From a checkpoint of a small transformer trained on Wikipedia.
Size: 14 layers, width 160, 4 heads of 32, vocabulary 4096.
Architecture: LayerNorm before each block, rotary positions, biases, tied embeddings, attention and MLP in parallel.
Training: a variant of Muon for these matrices, 8180 steps.
MLP neurons of a small language model. Each row is named by its layer, matrix (up: input weights; down: output weights) and neuron, and shows model dimensions 0-127. Each number is 128 + 32 x the weight over its row's rms, rounded and kept within 0 to 255. Numbers have three digits each.
After each neuron's rows, "fires after" lists the tokens most often just before its 100 highest values on Wikipedia text that the model never trained on. A number after a token or word is its count.

L2.up306:105083101087166118125116084133112056104090175173139122126096126122149178121191098103110212116137047109130154080141135155079124107100114098131166125106126110159176145153115126110149112045141128126122136088166172113134095114175080144132135112117120092075104124145124136155093173099099134120126113138144165122135173170123159106135125167068149134129124144197166114095160143165216096130086
L2.down306:158202174130143156127159143188122168110070151103082174153166092161110124052120123106114121173143123185141114117143096140180152122198151158166098102142110107120115117106159104136090080136120155107147105118110077125113151124102139105154129112132100143130126194112144116105168182129123134124115133102156159145150150079165184158148109129217094121128092111077119138138138131100085123105132
fires after: ":" 22, " se" 11, " Stev" 5, " profess" 5, "4" 4, " Gre" 4

L2.up136:201108121140107151159148114123127160132130084110121133117073114170159164093149187142136094102129157106154091114104111128129044103182071198125203131135131103107124104137125108129082099147108163162128069149149110112129119113125149118159133124113136133155114104116114052117108064109117160146137123132125119142159141114087123047140106174080172201094116188125139159168201082110071097082111
L2.down136:062110143147127146176174173154124104141090075152126057158130149129150148107151112098142167085181125148125099071167133088086186075139121186100132129124157100171122131173119110131135124105140155096177135151147085083150167119134145131128166153093083111090110103168149145128100142122096105147181172168150129148121066137164083177080108155162074108140136123115115156197131160126128121143156
fires after: "0" 14, " number" 14, "|" 8, " E" 8, " b" 7

L5.up124:127063140155067123097137129091144134134178121137139134127131083184099126141080104164171127116076161142147100222170080147170072119122173154135075148152212097130112091137151114193150087133204143114143101097120100128139169092083138124109135139107103069132149149104118148129123171122137151088105190122105126144081134137172114087134132140052099055101164149102125134133116093120144139150108
L5.down124:136092134142130087114129133133104166155133127136141117186123147132174127113199133125131144110109074097139155085119132087168059155168114113135073127125106042108183063149094121118098142110113169114084134117105105140091156145131135143169116090189099186056126105215080107153101107127113165129118129126152130077116059149086123138164131169165145113164180115164144151175149090100161132171063
fires after: " or" 12, "c" 11, " dec" 10, " Or" 10, " sc" 10

L6.up169:160128160086182132090144118106159097173136163161084164141122151124145092159117094127111092139163122136150114119176164087118088120118162150130163102100160161075144126174141134190091165138096092187149162108107184144095106185108077157105170114082140131115079133069143111095131185146161172096082128142108117150117112108115172111175155149121147135119106138135135109087194140116167146078087
L6.down169:155100097134144087117171058149118154134083102099197139119117123095134196108142146176133092114169153133165101128109132092105161154182116113100120120110093182198092062099126082123102114151156140108146080136111093105179194128179171095121024118146130102090180121155168152079145136143132105121160127162162114181104148175075146105122106126193139148129151105136120181123192132116122084104152
fires after: " G" 21, " le" 9, " Bu" 9, " he" 7, " to" 6, " g" 6

L6.up394:112152127177146222132186079177118115134137196148092134101126114121146087169171127218111146176126123075102133164181115081142165079137153108113093122082088171088116218119113092085135109088116165136168120134108133134169091124124117105113124120152036120149122165115111153131094133169135098083130179155196196132094129116111100069080106158102128082172151088138117101139117138108147153116132
L6.down394:158078102140131121146151186144175143104144113134113170084102156111096194097152128099220096120128098149114187082135125108139096170083096105137173104105111169130161114112178123141150160105083157142110161078075113192115139098145135134134149136059164160073093081129131102112107164144073151162134112156105118160146158109074134187170123087160149196111138172074122161167127107168123063113164
fires after: " was" 22, " as" 8, " became" 6, " bec" 6, " be" 5, " he" 5

L6.up126:081093165128117138139145107118115117167118091106163157131181143121129133100133068151168059092159091129140201142084132127187138146110097129111157073115133112130113119060179129093119139132120129126145134205122109110089098159132142140081118156139152065152145149123125077163097139049134174153146094153094155211111109119141054048126190133096129086183111124176128156059103135145067132130121
L6.down126:119157117170090139089149143112172154120086138079116091113125167147137115120084135085059096096155152106116142112075102141114155097113160111106091143104182114156129165140114119114122118092115119115108129164094080159149099117157134078204080129159199139112155159164092137099093113114153141057178087134156101136145141090140180155136069166255133097117165134136141109124069093152159123118053
fires after: " c" 22, " v" 18, " C" 17, " V" 10

L3.up438:171109120097129129086103078112130152148154159106089120120095132133116124132089175130138126091161155107078194176128108127137097102138154151124146148102153118126158088113069074120085139093108144042192133127142153155081144136126167139125146160150118141125092073176156124072182131132138091110124154134229104144113147167086089104101139156136173133124199120164134094147153152090129222129192
L3.down438:059125134137096121101171133200122091114172082132189112132135141119130128156175119142189129158123109128157133084111138124100187105115095138178142073136110137067085147113137166158109167110082063155078128132107201153134092049126117127120138086099143099138138185133143167097117112175126121134121099145134127120134133080120178127201085113096101152155148115127125101075158144146156062124091
fires after: " " 21, " Cl" 8, " sil" 7, " Car" 6, " e" 6, " dif" 5

L2.up127:144095058131131104157207103167076115141149025097082154168135156087126157110234105173104074123165162140154118115164117146100172089184111121170195121120108148143111176159083178129126146108126089140151092104112108153104158131110090116154113150147119134121116173129134106134147138168128154057114102131107181069162195148134212177115111126117098122118123098071174117082116113141125131125115
L2.down127:118154132112125191130168092111130154061171132142144114103110077076136124202102112100169108185116076173096078145137126124128127159114133156148116168130172096077151057076139118135121128154103160103112132115111165092101087059164198155129154103111165138115078157144140158110120099083117138159136120071172124151120078104107097076102079197124170144116128147172073180168139112153201129162104
fires after: " n" 19, " c" 12, " L" 12, " l" 8, " P" 5, " in" 4

L2.up594:090079098142146124165138140126159077178149151102168154143184122084054160214070127134148117096118127170159082116137162132141135117080078099154091130152107132169066129091118093142063138080123129147179109165092147140192073112144146165093162122148218019135124111141136157076170168138125159176065140145117155086143152165154068097111132160110090090099159148097125168144129099099138115153098
L2.down594:140150155136124120119091115129122213091144126159128096167073060150194088157104123111078149159099130113172147203125152086151126113104136092106077145170129146082119060153164136134166120175059136112090130125077091067081140099132127172099142124028111179145145136126170119140163139082120123130148145068154159076179110149111123163147109149051088168149144106129138122136115171128115135091100
fires after: "t" 20, " laun" 8, " Kent" 7, "bur" 6, " test" 5, "hed" 4

L6.up254:082156123132080105140154108130128135089117132172092123090152151201163103110131133116108114109135120133097148184138158176141171171151144112122126141098110130182184133122091109106094168082187134130095140074109150130116176106132084186096081167091118093125120096105180117099184164185154098159077178103100171193138120085091042121170176090124129115143115207130161127183164113140135117144110
L6.down254:180191133133101107098162164151141095121155105094136141078073146127101157116132060103132112120089061130095136066151133080133174132073123121107082121172097155141127112127150135172085183129196141135157143093120144110142129108113142045146144133151100116102190128136116133154140087084144131109188114080130112080121112170163110144158115141068086119074132123124145085128143155140116206131149
fires after: " tr" 18, "ic" 9, "r" 7, " Tr" 6, " Rock" 5, "ac" 5

L5.up53:168097095102119113128108079144142113170120096147155189156092148145104188136134113130132126130092087158154196146138182084177171111203141163188160132109102106115118122111097091110124129092134111103060187165186140154180155106168114120112132102117162100137116138124150163091092090146096172125171095114139077130098154093104053129165117087143116059114115130126068116083147100151138084138156
L5.down53:144211174179147098166094137101068125140132142145099188062113089141137132152116148148133096080129102076115097076136125124130144160107079092103044158111106145083141102131111150174125156176103146095155111098080122134095106148136109160115079151090149155097176088136193189139160113155122135092100133114103075176154112118130162121151065146144137126129079118137189180103166200125148119087126
fires after: " L" 17, " G" 15, " g" 10, " b" 10, " B" 8

L5.up528:118173125176111113092118116089134111118074172065192129142113152154134057118148104087133182123124134143113130125137078178165090187144128124175111150124135133133140130131170145155097151135133098119104144069060079102149158143085112157094044152168180127152152185151116089094157135116132086098135110083140115113079108155119137093176149090124167182158127115116169139100169105174101124183100
L5.down528:150065123166162144155128167146126144113102096135088073131110144080095144088165076131106072037128149151162192188150165057099159092177149095134177123145129131171142160217116153145100159110151130126108131116129125153155136156175131058095135124117127110087065137131103161119102106187154123131163148183183117121126172141137072079086125221110077131088110130109137147164090120135103105125147
fires after: " N" 15, " K" 15, " R" 9, "aur" 6, " Mar" 5